MLP neurons of a small language model. Each row is named by its layer, matrix (gate and up: input weights) and neuron, and shows model dimensions 48-303. Each number is 128 + 32 x the weight over its row's rms, rounded and kept within 0 to 255. Numbers have three digits each. A neuron's up and down rows have the sign that makes its largest values positive.
Before each neuron's rows, "fires in" lists the words (lower case) most often at its 100 highest values on Wikipedia text that the model never trained on.

fires in: "not", "also", "t"
L2.gate575:125106166094144167145121120095132132114100113163103149095136065115171116142137072091023141087108105144118155075102150141148113153088083099108097076118168164071163104100166114167143098113161073086149166147102126130070122076113084143124174109136142091179114116113132134129129142112137126148136127105092063078139071171142143118104148169057119100100154175149140107092081120101126173139089108107149163127123116154177088183099141111122152107100155168152130136196058120172136093165136124150159104098151161096107154114113176111128149110097115064092104089095136161112075137085084128184086120122143153120106079109118100140128146151105089125187117126060105097170127113138117157129147082109150135107148132153126149079116098118135091158138135132125150134116111156113169119145149155
L2.up575:109112085161142160099099146146084140139085113141091133122138136151155117111153094075073139057142135074117073169182170141139127148130159106214165091195114139116147133118165077086147176059139125114104136109180108133137186121131161137140103091177124080137104162137209150150106124163149100144112186129138121137143180149142070126139209149145138116173161124097183165122159144153136080127095118147140081172128053123168106103087110097118126122103138084089128120072129119137189164168092095092110102155119137114138115131100111175109110086139125076162132084160099140101135136145121123134122084123064190170117165161135188095149099162122116158125098187155113203148136128201076121133167101150133170124124122074176153106066166121158160121176133161121150062108115120195106125101093099

fires in: "to", "with", "influence", "time", "use"
L2.gate540:085106155062128162141044128153129150107160133143192141132114165100142106140129085157125199074126127054151092105118100169186167085133187117138146128146111158175115077088172137129172053105142113136095142113110139126104154074130097145092171152144149095169128168130138120130089127098157066112133145185074096118172150151124138118166099188080178101049128139170102100168139178127110147134120117062132134147157132171119137139135139101108124126168103137192130173122164111157138114119176124155154122135143131080145177123169136143124150125192132076145151127125083181138071140097113155159138176119121130114135135143116096153072195116092133174080114151094098126084151103113059105105159126095086154084193131134131114079096213104134177141102144094201109159142121087133114134128217143
L2.up540:118122106099176127134123126105163136125142150165123123178129145164146151123066097153085084102128157141162189172114109160102119135078075103161111118056130122086132112096068163160134157149143151136168131147079169157141139162117130133131099166121100163184162135155103084116155101087117118141129118141117085162108107090154095133114126176155156059135134125091120152188118132126129070122087135160102139151119138054146120046216129108173112124153198122149088121139089137092184120157102090116145102134123111127216150111154131143169218163131158185052117118170134163063147133086135117128100087155146152119155167123173137095080111161103095155118100119144079135180121106054168164139141080178180158139093150132120158107176158113132066112150107108122140162123121131117117113126088129

fires in: "preceded", "opera", "2", "3", "win", "bronze"
L2.gate1003:134113150136047146160118099119122154160175080164120112093121193066156162048136152136061127116091144116092169146146093129165141162118123133121090132156163155133165102116159119121074094069158186170136093121137093126138083135121129057142102164127104129120151129168123193115177137123103119159166101167121133131128108076123127146127112189179155119152139143099177046153125118098155158144099101106171103099117089153159187096109137146109091162112083097141126113204166123137145199152142069104146070130130134103124147116146111072087115112104095113132157098139113134140194102157112192128113088132103152143079143169162083093157177148081117188119117129119130174143153112165175082129072007134058128150135104150162144071104184123098174132212109139113125107135157162099127158165112149
L2.up1003:103124123129090104131086185133177094100146074135146108133104128106147155130137139111142097147183096109105086121124072143135131098095134139129136165139118146108109212096094065159181124158148125100115127117134122105168066063179127097102150114066079188152089146122114137094138095150165111167141151083178208114106111154078115157123091111079182128096101139081157134133114113086126113061130183153101159107145095150117102151148127067145105121055137100146135053103118121150123154113161119134140080149130172122108105115113152127057105180090114150176121106160117126114148093097107144092168168072103159131146108124153161181140150178123101144102138174073099176127158095115121150201149113134146114142159106146110102081108083101119174152144146099167109081098151232127173133128111106

fires in: "it", "is", "by", "as"
L2.gate1015:156132130092102140164095207112075132090202184101157088159119087116093110135150168167105129102167131165118151123134115173140128137180128105208201165114077143143097110186149149106069162103084110085145129122170136116117146131114055144131069135147141152047100126116193127089103145129083111173130104122078123101086067212118156144119100136120113112133164074077152153135141182118207096134143073143139088170136190107162142120115164138100128173103114139159099084098147124154089180141091051125110125186032117111117167134154142176192125114141167154144114147139118130085165145114137138119136129143163141191132113153145107082070095127083146163109086120108120133149168087130110076117136049061074108112156116139158142129108118152120085148151112085132119104072172149122127176154136121
L2.up1015:130148086079121141172183112134109127127128113216145107172098119114145141109104123153139125116125135097158116056137131189150153131125115156123115159107104074137134119134163115145090102189201192164082118163094097159126120128102180126107098144194152093110144127124199118153166171110135135150094016147108100138105123129150125124125148138127076054110099122117117132086098101207147088168140090092109142115140160096054154149102151150200130103182125148150153117131060163085143109117109170096169106203096152084113128111172112099193146084127159129137118095116169085114100083111143102087107091147184072176138135136107107115126175133131115159115095169116100161155123077053111172116185096056154145122130118103146103025136158095150156107113127073164164133123117111153147094136085094

fires in: "a", "an", "one", "part"
L2.gate1157:138097111084143114137161155095125148132143159124167077179168124091139097048173139094104082077140142122066120144137102153150129099145153091134128147151156097119152087106185085115140128106139115111143152173158169129050160066124107119114079138113126144081093145109192156135107137162151171161089076143127085096096152131150160139139123147070164150143096083121098126149109150142139060142142106092109074091124164193137139156202083090102099166146099144106135076121083107108146138118116117156142126140063101168188144114192155133160162208130159118097150151115123198149139097130107185150102135074202118162110159051092075146081132085157159159138113135143125139151139166141203092175160085115121095096162101172113100114116172134098126166135144159108106104146091101171109126158118132
L2.up1157:190185084178148112105086144178076159109144187166115191091120131081177170055084111166142160121156145144077129143148146135096126146126124118164117131127159155153110126106178084138137114074150155115065099134079125204178179110076115148116098046131099141151106105162083155131164128070086084118152129123090154098117107162080092097130078157168131131110194115089133188140065122095164165120096100111171124086162109109121145160107084155211097078145097068179130051180106090121165153112157173127067064133197079130095097109141106100106118125130122124100144121117122083140098172073119128105160116141120156098144122193086121124117160195102101067131143140153138081159130086079106108118120109135125099187134114107152127111093145162190114138130126050136114131089115161157097108138077142

fires in: "not", "to", "no"
L2.gate1087:149107116080129077135073192126165114140131186134156157096131132133161098111158137170121074072157118112118123190139118176148143165117185110145139133087176143145133141087085137128118110109087143109087137112139128136124082057062087118153127146121184132103111156146118135158047076163177102148129170168109149114188109129119120122113160173124177106116128090122149092172097107105162125133056131101122118109125160112145184087137155115102127156134138061174136123195093128123134136100130110216106142104120091142149167071155156072204158096176142089050153152079120110160102131137118130082159148142121135101147150174106137100103154120089157165184087126171143173090166058138139146104108115119090133132126125181168159117070119136170104131137164087129117211113145071079163096136158114
L2.up1087:083128173145163125198101178133112077117125141114135107115196111109133107140158148165201081107129129072098129187107092150153129198185165104127164128102173180140103183142114131159112163130135153131135110140098102104142143059144141118204089076106167120164170115124123121146087114128154108132117105094075122082136110137100117108119148183148130103144112139131162132143105076132132127102129083134133114102164157143136138134131128174124113120048111136112175130131162097179135146142087092152108161103073101168132136169135148175151138081148174078103089156060079162210121112144086205127152130105110116087195158172108143100154126128122085142158130135150141173101139069131156105132163164189095135215153104145139165120117163127157104179091149087211087152102104117131101102148145114

fires in: "to", "born", "by"
L2.gate348:120150156142142159159076128096120146139147137109159185152098127119111135162091144054154152080054123138201105128124092156111126145159232178199162132136143119162104146098133120108113148098114184140131076075124149132194189121083127119121180180093092088147103183131118043143091121142149075158109139121165155140155098070094127144133077107104143142147168153045160148136123202163121067105097162112094140203076140069037154173183129135103124177117103150136150119146122142102119163128118114111108140142181124165110123145132140150129147121073167111110118166139098123058158152096162124127153155145120118060137129096186159120118139174108092117105159070084099143079140130113103113083123133150079160103140165150192168156137093161172176078102155118189107135132158068116123139112103138
L2.up348:092151158144118145196072105126138073147189109174156215130164117155060172117188108126215093127075093167167106132102137092143129095139129131131119067085108198125114188146154157134089129124113137092100144121094079212112124102115120061143110107162100129118112186122092125119159142113143077156176121108090093123106057117117135171109074080129088133098104098114152162152132148104071140138144165130125161113088163088091151123137147094133131142084140094078057109150097087143149186130125058128161129128187136117154164146130073160113094163100084131079116163090108128217130147128101103171138126130109149078140180181141163156089152087191122165127118179128118137120139166090145166077110120145123121106158114116121093137107098132086126098121120167194111121136080139129126120138122181

fires in: "and", "as", "it", "with", "one", "only"
L2.gate495:183079120098165169134144193139183105140146161088124111132137142164122077117135134098128169133109117131130069151122121129130098149172075134143133149078109139179097119147147069117142183114120124119118047112204112119149206102117111122119178122147157086094197092111203074138089144091086149170133114147076098148180143172121071088094161127044095104107110089093121099149108109163138138137136136157107129147181122138118174147080089128105153119189097126160133107120164144143140173192109088171088142119170111082049141136066212119103134150145131114080092136085110112093096134160169134100230119169136116089167130204125148131103092107125132112047144100162173105156100137153176116130136168148115180134106151129120121175151107077098132148166116118151130104125142093148143149122162130
L2.up495:132154153117149175042132132105073086101115129071145132117179159086133121151133144133141137051108171085057187093144131144111071139184158078115125133089111124089112152142166131166149170110162090145123144121168126154123096102099126161162160134176151097085137127126108108117121163079133144132110122125101132154082153101204143070130156118180151121115103130104076154135087125123141095126144067102141138085155167151100125074134104185185150112160125115068087149089156120070205133151166182134176183087101149128088114189112188101142145146126201082096147092108121134132152139106128108160121131101165108172176129122185143142121125170173154136154149104130115149096113102134138128173131149069108096067137113157161177107111092148145140113089072112087150099091112111167098149104104102

fires in: "to", "not", "later", "member", "as", "last"
L2.gate410:069139122155170090119089155161137172138149109170160124132075122207127203185138115094123133117216110132084189136110160119075106171054142133148152084083155125058091139122098119128147071102075106112132117105091038136151066110072127116157114134181085130104193132137095132143092123144203111123134093127143126079090122204070124118179095168185166132105143112083160132185119120118125067175106136121132149106097160106184175129127181111058124171116101138106148131204119080124111136119149113138160146073114156100112174111168130156139136187112137144140073134119176172116146173157135128065155202077129081127112107092127139073081117098101077167102112129150179113149130114118167167108099127149122114160158142140190121129175123143143156120128113046119135136099110167108181103118093152
L2.up410:106109103111111112126122128098146062198178094149082153094117083094133114141181121160197152170153151132093100124108167123160146130114158171163123132152150134177127100151143151170087122090187153120091113093089151111126172083140130092152142077158104110155132156156049127107125134092057116080164173084087125085190125124103134188186146134087087119122103168113162062128119123088174099142152145155155113114172157117076090145096127112135109132115150135118137164178076144174153142117149154144120104119101112108144119125128138120094190164071147142136123122151082077149099028095102093091083108129150159136091166148144147076131128103167051156188134119152103080192120140169167125166121045099069103155087167127145154021148162198167115104134139095155099118133146119102128108144056103

fires in: "5", "4", "3", "2", "6"
L2.gate1210:098070105127132133155167105080088162129161118107141079064138100133133150185092136147121173145106184155086139142164131128144125074168085098159141128141200055128100142082124130176142110161105096142154126104118062064129103095174167110175055150168108136178133098093128141149119074143148119163104075199165067164054096158125128165152176154116152154144101063103145113109181084149156131104101073131099068130091102158094149112103153165140186126150196169069116102163110128108127124154051119155102090116074031130133128100176116141144102129086137090085198110120153096110165051113107096134122119126170079152110157189114100148122121138074099150134158130122133156167151194138096139122151135084132134090125070162117131120111137136133167122104157094139126100129189102171118127140085078
L2.up1210:116100100084138159170099107153041068099070163088115136127072122108132184159121198083101120149139155133111074146121106101061102129126152160101147128175088116123157075142144078133138159157141145158176083111089115167087174133146187164133195088125109164108138185114134186097130131114161090100151169106166160116156117086148156105147088115158125165128120128113119085120167164116157125139117120063087168070099125153136120133147128127101198159120151163146081093157141116128147171099110145104097119161170201085095147172127072123074198158096073085088126127136093125133120130088100089110165106128077189095172152147141071180102116116137127077119111160098180168132110089123192137130112120124063105101147127121082103085084191079118163096144144082158063152125156179084098094154131177

fires in: "be", "have", "being", "life", "has", "then"
L2.gate1099:161108119073173138098106143098123090108175180128173100148149117137162119131136117139062192102139063171136147100120155178114065128116199159106112150112044156121190133118190117100165119081068111101111147095189156108135158161152182140104137082171133120075135139161151165192147175082167109123166114096176160159135127130117115163182071146119129110055189170094071123122129082196141091146127125092186128127174087160139157071114143111091133145156116155079132147174134119180117156150180133087111133122105154120122098104097086115144096149111127149157119116178135147120064193078151104138136162188127173110132052160063073126137169084182162136113146117121148190160153078107131149136097137151147174104150108152093134091163149115095066092175158139151168150132167117175148108138105105
L2.up1099:117141077104127114104096150100170156087171119165166102136117109113190090151111102162149101143185133206163124141081153140114166135072152159106169109103097255113181125102130133111111104075157130109156169120073109105091119128149150108110094145112131103109099138095119158072096190083140136156227154143147168129108110123093102137152152208086120072098170132065128155168152128095133111162145152089195150136114144142160200101196133168132092134074096088092119142207099168119128089144148162119162118086159100115115132105174104128176105102107143176159091137127094097160116139108173161141146170125175176186103122153170148102098148098098146126131115106123144162168134091137187126099123136155152207098131165154122079089109164118152195155087129138172132087118148135150114161094137124

fires in: "it", "of", "the", "given", "by"
L2.gate1085:181116110124130185150126134080081109130118127089197165125128065136071184131139110125102161125168100123110124161107128136077123111144098155089195116089115156107113137087174144136146129101107075111117143175187046179147100081111165102117109064195169133147104125119078163065058148075127105117100055140176134036134075133092095137150143158084090143139104162103118123131138157148109076168129104092147178139149138082096150092131119152133159210088147149048125113126115105096153114152157161124111101165097054142121094136140105142173161118097145104107083143143135177138151138152088135085072103137106143129065165138150093105088119154113102147120087151136136204138149123137126149123149114115093101073240155179124075126116157126163097143101127119153127154125108152146117178200102211
L2.up1085:100166143161121175170121112094107106153105097068115177160202129138145138146098092155119124120161108131136103117079157135182108176121114192126124216099122142064111139156103154105108155129172138156155069121177104147170093142120115131155109054175103139176124102122134048071084160097111109065089146152145115125150098123146159184151136140131104139168123100117113143161126158127150157091114077137129137120129139073125115096121128123096135146141169085110163164139118098150135224144094106119126097152083148155068109158151054128087119111077152167118082099154197153141196184105179114099137145175132112174160192185187149040193093139108095127146136119073117171125115120168110129157091102146075080154136127138151107065139068204138137088112146160185144142114123103091151094144159159

fires in: "to"
L2.gate48:151104096108132087142109108090125119110207136116129143139080134135103120082114086121133099146171169098140166160125107195096118084073100102131114087092093138167095092119169158141091162108141150187066131069118140126135066118121110087085142099171168099134145183150094122171104158127182056125165110142145148061134098114159088142144082130163147127128080143108121117181092095145096087140133130108079089140101148083082133082125132057149166178141084142111132103202139152130143134142106070094188139216069107186182163105092087141155098131101105162113153078168184098115101158091107084186106127143105162138118140135102119111083119121113162156107149171124117162056142083135078169151151117137105163110139178152152098111180132117192105105106161087131118139085118127106110118144135116
L2.up48:090045000101161151164181118109145157134185125141129101109124125143127127119125086145189108141100072104120080139085151175133100148107066122130124157116148126132124140206130193161104139132111108162121174119115083152135103120107111158180159103103126130132158138131109134131151154109152162096160133146098076074110124098120094171127150158195094115106108181148144124217131038206167120095134106174056177089094108085095116090137136127156164074140133126090174176118083102111168148122158159097162158149132105154159149121164090090147125117150106146102147119150135116164102148040116072096113120066101148122105089091123077102151107157124120121110131143164121097149167092119127146143096136150126142132103164119182150060152129093158112128158138122142177134163121135117080136115159124

fires in: "had", "have", "has"
L2.gate1071:140093142054059067082160120074102110050102153096143131138099120160154113159136181125123130124059194152089092170139155142134138093108138102112089110153154113125149123125131141107145125111150121145094146131116146143128099154122164101165120127127165061135114120112111108096136144143119111133172206183075118136139084084116139107119123176019167159137134115101087089083181136087137065142148016156129101072192173056147141182120065143128081141115118136140131136117124136101093104143110147176083158196098152139106153134081124070135058147145114124137115115174058120177122104120152142099100137105130113118142107145102105125135124123155112106096142093084171133114136136131135045131083133148135141079074114150099140244158143191121169122157104162063124069126179141153139110153143160
L2.up1071:130133118134111180109127120133190155120139127160137136094116116132144107170116127141156172118107092172147123120109156133107115040095091171112131168134149148136130148114153165168095129144081121098123143128120077114183078191173162102140086092169137135107195103084040186067115123137150146144191143163078147108123094147157094119109129156161121195098121139052099152087213131154113099112187132104140107120147113095110099122134119128140122143073129108117117114121140132126117131125110120158102205179123140134128141148140137175186094108131132167143128128151158151203113126127169146140155178137093167205132072186134125080100123197107122094045119142142098112132187148095146149104103110189061102091082119136147143121096138173113146153087133028134134141091098127137169128142116124

fires in: "in", "n", "when", "also", "w"
L2.gate503:092188195095119093170146157087173097129102111090118172133135127125162053121115127129117081109127083145143106102123115139145153180124137059159108172099159145140112135123092107173160145096158144136123139151154084126120136130119121132163119141137115091145128110104128130118114133139085112115173169127094113149078162161135097120123160103095173135138148130137136139120118091118129139143117157172115217157164125106135095188099143090093086154129093176180171070125113102141174123134096107128165145096132129133095100090094133131150178153149152176077093120170096169168142115136172121110162149122107158091122072134123157137139151079102201164044104111085111125162138154131124162140114144074140146171121168092074126073198163148151152152102105130174142081062141127167126171134124141
L2.up503:129124191138103094179142114120127115099156144101113134148108127079107100101171143154125131157137100104099131105142160119126115180122106096184093103161166117171170147114080143094126161133162110148084148133088125109087158229147110124158127082158118132155108110129161136195153139219098157152104098074138115155103119207137110140152096057144148113094090071133129111136169107141170155137139174122177091140148108127144124112096156070084159161122146094130152167172090069131102141085128160129177079064086143105094137112117155127093118165136131160135132140130163129062162113127134104139122087169086143125161075096137113086153080104182181146183089089178122162081120110065168094065148141105157190131139145127137192096135124167153096127166104150099117141117131113151097090095214129

fires in: "s", "of", "only", "own"
L2.gate984:132084116061083131125124166131123141054108133101183123124134152109140098120111160144148166101152096163107115145184128188163129126119157094104131086127088115104146144164090092125163154111163124099073157150163122120120137145114123162124095178096110130084058093107160108130125131158117124132075118149110114152154066038095130088155108082105083165077193105100073109132162122160123128155116097105168121120137130169122121138130107151137117153120091180127183074118168094128175101148157146190178099095160156125155180162070101105147158194101126116087114098186155096142133200100107149109140186166076107107142095130087121144159110118173165167137145119086147136109173089111098075103112110106067143032140138056113149114123169191049116074077170125119112112100138104137095209086158146
L2.up984:166130142150141069136128207140095161142130097104137224139138116138179085172092124155124140140143119093182093121125154128108144080085148153093128062109146168075203135163090104113164118090085111036100101134111086104137140153160143075082113130080141123145130131104125120149119119162205098134118110128149105129167110041140137096157126087175089114119133117142139060129181124146174162134110110109194115089116145152094100120121094110146170114168098149126121068200124114189112059169138183127115110152119177103132122058143082164127170165162107145183113123184102127118127145159126142078089135109099153109092219133080116133176173083149118116104105147077166132113133122145112150121149171125136127158107175102119184153097161084149176126090146140158138166115135121108136135130141150

fires in: "s"
L2.gate916:108111126128135122102149168139163106067130123109105112194064154144162088169115158102088108060156124157102124126127109127194138127142082005097164089172114107148150114141091099129168114084135159091128126142105126107107135051077122148150115084118115127108099164099132114178082129097176135142120162100145176136126064087151122106141109136144029146160129128132064114114149132155119125174127079103116161110087162090128087160112143122156161113094153154133180148193082098103081110140117101159140175100188132145136125109126115004136104095125135108083169129124155142095164101117121144126102151111079186105108122123145119164116147163121079104081100145125125137160072129114090162097143108098136059131133118103105104170120144118153136162152138148114170138125170143144159167093162107
L2.up916:120092098160130156115098152112101129158122145109089137081168114147144129124076127140118176143167102135058112157154154154133094139063098059128094098084162168113077141175107072095119140160115140136104116128159092101116095148199108120063121117111102115173098160115175163127089120110128137126133072125111117066199080160049102110144103155095154124176101188153155099138163090119085132107122122157082098131200127119121109158142123100098102125097110164164119122165167100099130113132177078124164140128134135115138166197119099123117159078109089068154113160091103135134092138153129117154131090139171124124117144104103147169132151118124154164105156181150149124069181077137147137091133097115114154146158148161118111119121140109099110155078159090129147092180126136143077041137190219

fires in: "would", "did", "t"
L2.gate1073:107157120105091124127116163130152146095162149170094103102101158107135141113137143095126149132106117141162191171142117059115118086123106139133115077179143086173147153115112193158116120134094147115124153130168127174141134109131130129099158101106114117149132092089160203131124143168196079142170137081113140132203150134117109130186161133086136145127122094139147088158159082164163108071121131068207109142113067171158194100162094057168163116133154129171140148132094139147101093124057090182040117116133145148116172107142150128120161067131124117093145092147110157136078171096116080117115184090163095092158161112058082117096101186072109151114150133152165106146118153125173132072155133138086141150126102131134151117086098038146128146106115161154095176115118138101142132134098101
L2.up1073:122178126126130165126166178166112180119145192123068129176120095101125130106147160176121141108105096145124131164118135123132107102190180127172132147154113145200131153151176128148118105139139103079133161112121111139118133067101179121141172068125111078146140159108118100127124090083094173155175143170063118167119121141113091122135134118127129169192166166114167071156184111115129136160076081128166171150119091129108093091096117100109061093150032112141094132162096079137044126160165117090071212151157070114126131127170086122105130126113155108118145153080151115133163110082096108174183089169147070119103172115162124119154181104114086123153196084160180136160101130176157149073159113138073153075151166109170215130122106163088111154144101144144155122074134193098136082120148119

fires in: "one", "a", "as", "most", "main", "leading"
L2.gate583:123166108063115128091166140115120095120153076093163173111094075216130131101140148099117142160156149144141193128133134144150066136086112137129086129157138136164104188091189181130059083156158147164099114057153127214089112074071133164086072069148163137145137144070089126201167125118188124171095135113104185121177105128130085145128192127121166154128140123088103140117105189125113084119119119122140087130110111084142114101133135117074153152182113083139177063167141132121082103133149126160094080157063041132089123125128124129180069134118131097079126141200143087162168137062122117138093087076129125132108121113083135135092130126141158187146077112205130126200138087084136149141167110108112125122089155124105134093109128175195093134083106120143097139103164146161123175176113142
L2.up583:096089086108140128171126108162107123109056113120103150114125115125147091126121106093116124125154152099147128089056124134112144135143129122083134155079132094101153129144099101145156155115087112122171119101126163229120149113142149174134143081124093138114166202144094088094114123125120152137122121149139076108157124123119139085157099143146191094132163140130133151091156089182090118085175110150067083087125130065077112104134187178127153115096112116076174079212058159094139115111127113134107157129167152151076123121149112060147115092100118114105111103082113120151133101163135147143097125129106148127159146073133110086132224118143089145160076120184072072173113074181141106138168107113160074122083183125136197049135118130145105109157149142133145084113154184111130104135140153

fires in: "not", "also", "however", "originally", "initially", "especially"
L2.gate882:127108126142167100130075167163196120153152106137109109127132135190188047176139155125159115108131109116161149109131134074115095089098138126132055160153164111079133163136170086147125183130156156108133127102169104088117167113060170132127103161163155137124074131113116129158151217142158094103177141096133117114143107163133120159093112163149175117138157073145161137107168120089125142140113083123135118114142123117171106202136157164147065111135113096202174069140065159097183177098126107194098066144180107174095089084104154105123068169056152130098103102168123154153121163109080115184090131150107148100145157088097151113150127087109110130119039153076140090098182121147190142148119177079148124127157070161130131106098092121097096118123109123173133136176138180142178093146125128
L2.up882:136116134133156134174116129138131071128077115120132116100184090147121098113121150052141099134152132107063155136152153201108138157156128040157201094153133107163170101151165098171122123156053103057075110072169129119172145141077103143143196110164170100116095114147177129159141126080080147124161139182135143170152164167131121123120157170141159113166106163163092158139130202176126117141126101124130110140144098149179085142169183191126154168147184159120123172152109119144132122109141159095138148092144191151106128142043131081154172070185151079124065165164133142102120073103128127098114131112113135073142136103094075140107131120095086099070198117148143133091118145123119102141087102102082127144128078150134163144106145146097139131128141183152089137123172098138160144111175170

fires in: "took", "to", "taking", "take", "placed", "finished"
L2.gate1236:130139115153139062095113123118160126131180180114134212106155138148141102132139156123075093113060148108132159131164159098135095101086110093116126161138129091158086137127171150141093110043125130091151145089130128127095126108173137144124165138083149110125084147137116143139105149109159065155206119111139127122159135160150096106102145103166148133123145104160108105090146149153129078125042092119070099180141071187154106119150127148137096114120108091147100089143140136101169127130043070151131127114149113109143102136059107149082137124122145135114160166133139143134146169169130062109127145143141128116108143109078138093152101155123154140123148189101136106220118121144149109104165139138097117131154155188092129097081156074098114056113116114069089171136140124102147149112102112
L2.up1236:131131128140150119146172159157135121089185155177111157167053158103137072076144103129154148049119123117137151147178149097081178104124140094190130130142139166139117142123137140122126150095113113107127149118190148187145157111163065147081156158100150092107033165133108090187182155071168145110111088103098131145134112089138139054079100177105125107195147132154107094155148162113155172103122156099110090147140110110168151116076084122087066101169080120147143099116029103162119161113155119141097133116119117149154108106078113125192165180135131135146131118106059121145081135126118100151119119134145171185114120109070098138123118159130169127142154153134179164157131128167137108117128081164111145087143115173150155074050112133117148105075152123120164081136129111071082109137080109

fires in: "to"
L2.gate622:171094145110143126129096145136100171119139168112140099146101109166125190112018164083175104071107144093092119104130151148151078131122163133141188113109164123154098152136124184142146120098057093120120139148076149104089121193168126165130163159179132079134108123144112111185055127168165111137146144195110124176123121106058084128136100108093168172125126064131149122137131128087131086142086130110087158173132160136115182166153149159102129161113095148147138116092169169170147167217102146156079147135102120135138143164151145153120126142126107164029097123114140165041134120145062098089135152077136102088202130164142148066113091120175112126144197149098154168132110086194101137079176150088065147103114160166150091162093144133134197109165153115077181130139164095120094157092153142
L2.up622:151145092126164154130120131122076126132169072166127117131164154141144211183072178110155125141147155108183133184091128096076105191149081158154147102176166063082111127099192122136096067152151117112114096130123101129092116103165101109105118093164089113099126145193082070172105119137214079168081108163109103147141099194090159129162107099075139121150162148151139111093119133114158108136137138073143138088146141166139177142145156101123149171121146117134069182126201151180153116089114134133094111153171127121087069075144110085156119178150143207086128107122114126114167133140082108167193107101120136075161140108120164156135184189163071082162161162126183120158121146063135167149087103150174113140153136140173145218114128117149141118133126146128131128123156156143155140126135171

fires in: "released", "as", "a", "such", "instead"
L2.gate904:124141145146081113130097179202117080087132108161113130100102125128127116096163150163129117137103162099191139177103170085193129178105138140081035171091196075159149117130154129151095067166126121122115111151097110159140138120083106113127127187192094107090127135133124116103169124092168135117140130170121109083120080058133143098108200126125188154119145133123158129093100132168139141115141170097159118086086145117144181131178108120055108143156154168120073160123091122118136110100138163145106156208153101166135162109108099124160096138130102177047125113146134131196170163123193117146108163166146136153129135151138075137092086121146114171145138091145123167132152109180109160096175127128141183134135072135124134133104147137149098172104118159114155102118163120131160141093143149
L2.up904:159063135127183146157164117080182152135193111123152166142128163110143146078102068086156152089136135168138122122134170162127121075113114143167133154107135112169125176182130132131072156132129087110140181121098130099136121124141089159156204171178115153117128147164147128152146164125065137169121133107075165129129109090077077053126128155153141110125104156167135158128137150117163113168101128127115129128152157124106131149147099197121095106147172069161103132157101113143130154145139113124132147149085074087202128093102162136109143103114079120105137183071176114090150082117128161127081110127143063090095134113078138116150138178146150155117086149056173091152100170121196103134124099096076097152104097152175105134135165187128103121135135099108068188144152145099160161155097135

fires in: "not", "well", "is", "best", "of", "to"
L2.gate515:134163094113107149128108204118175129117143205133159125091067101150140130119127124105113204110156126128157158084116132181137091145136089108118149180060107120065125181132171132131146158106070208099113128146137128126072138091149143055117124147138163150086113117153153135174087152114167121174132124073108164073162151127065123124114112149105101126139162131079072134106128114204130133161106107114129024114165171094133134090136136075082123170157194188099149093125105182114151177125084120167052147122096099174171106054126135158142134190151156105143124091104175108143122108119079102093085089147113127198165167163140140200094136143133137142113132130141130100072209126138091136151185147117127124116181063150131134148107185112103136156114112122134142134078103139136139167137060147
L2.up515:058110139114161114111124140153194115123126166092134155133159125169182117138123182117140109152083153103143114120081119132120122165150156155059098100126150175110088146095132168126143115116124121098107195145145141160169093119081153202126149140137108152127098122166120156133098121180173145090114123149134142082184183148074142154167101132122165158113171122111165181163148175152155147065176215115118127162124100079149131104194158196127151118136098110122125199153102126143149172102128101121114066126118125136050128127119136139139069145144124158169130091192131080108148157083107093168162118073095103118143123130140136182109113146135182156151134111159118063108081069186177158123140113180158138093136167126080129186105127073113120140115144121179141102118067151078172079117116137

fires in: "of", "time", "by", "gyrus"
L2.gate940:128171135146147128174164143068149124066099179178145186157125111160108098122102163142120118135177081102130144125115120185117118139130100140096125145097159159155084156108057141086205108075063161131083124159168116076054140138148173088104108130139106080101122116079165125111110085127166137123175148113053162102190072115088103144101086111134124172105166139086126048132126134213184135105118114162152137097144102130109140082132149098075099161162176151109200164102137126191134161120162116175074155119087108178212126114144139166209139171111157173128137105149126199132156117125133099139149073126077119132132129135135154128090088164130113149094139119137117068104073061162058152155162153176100132088098166143112107146118113103156129128136083198165113141070161118121099137089131116
L2.up940:162104151137113145180122128101116077086132157078082159107112145186122108124125125166122111064099125092122100104094147158135141110100117149130111148108112126069143133172050142086142172149109169120092130136156112154134145097124159124092157123178195141115132135106081128111109103104200119149152097125084056146138082137080128144092141033117087137161106128074195131106135207142137165087150130088160075104123148119069133098079099119120135141111152192172149099129167135142144060153112162165098138132160130102186157171114107169191081152162134133158170114128087169168152140139171094117127085146121125153101165119154239153145068154069138192152164178078143134081115162103112125134145082122101114130157124151166110077119068070175128107153120125170125110129139121147157119097123116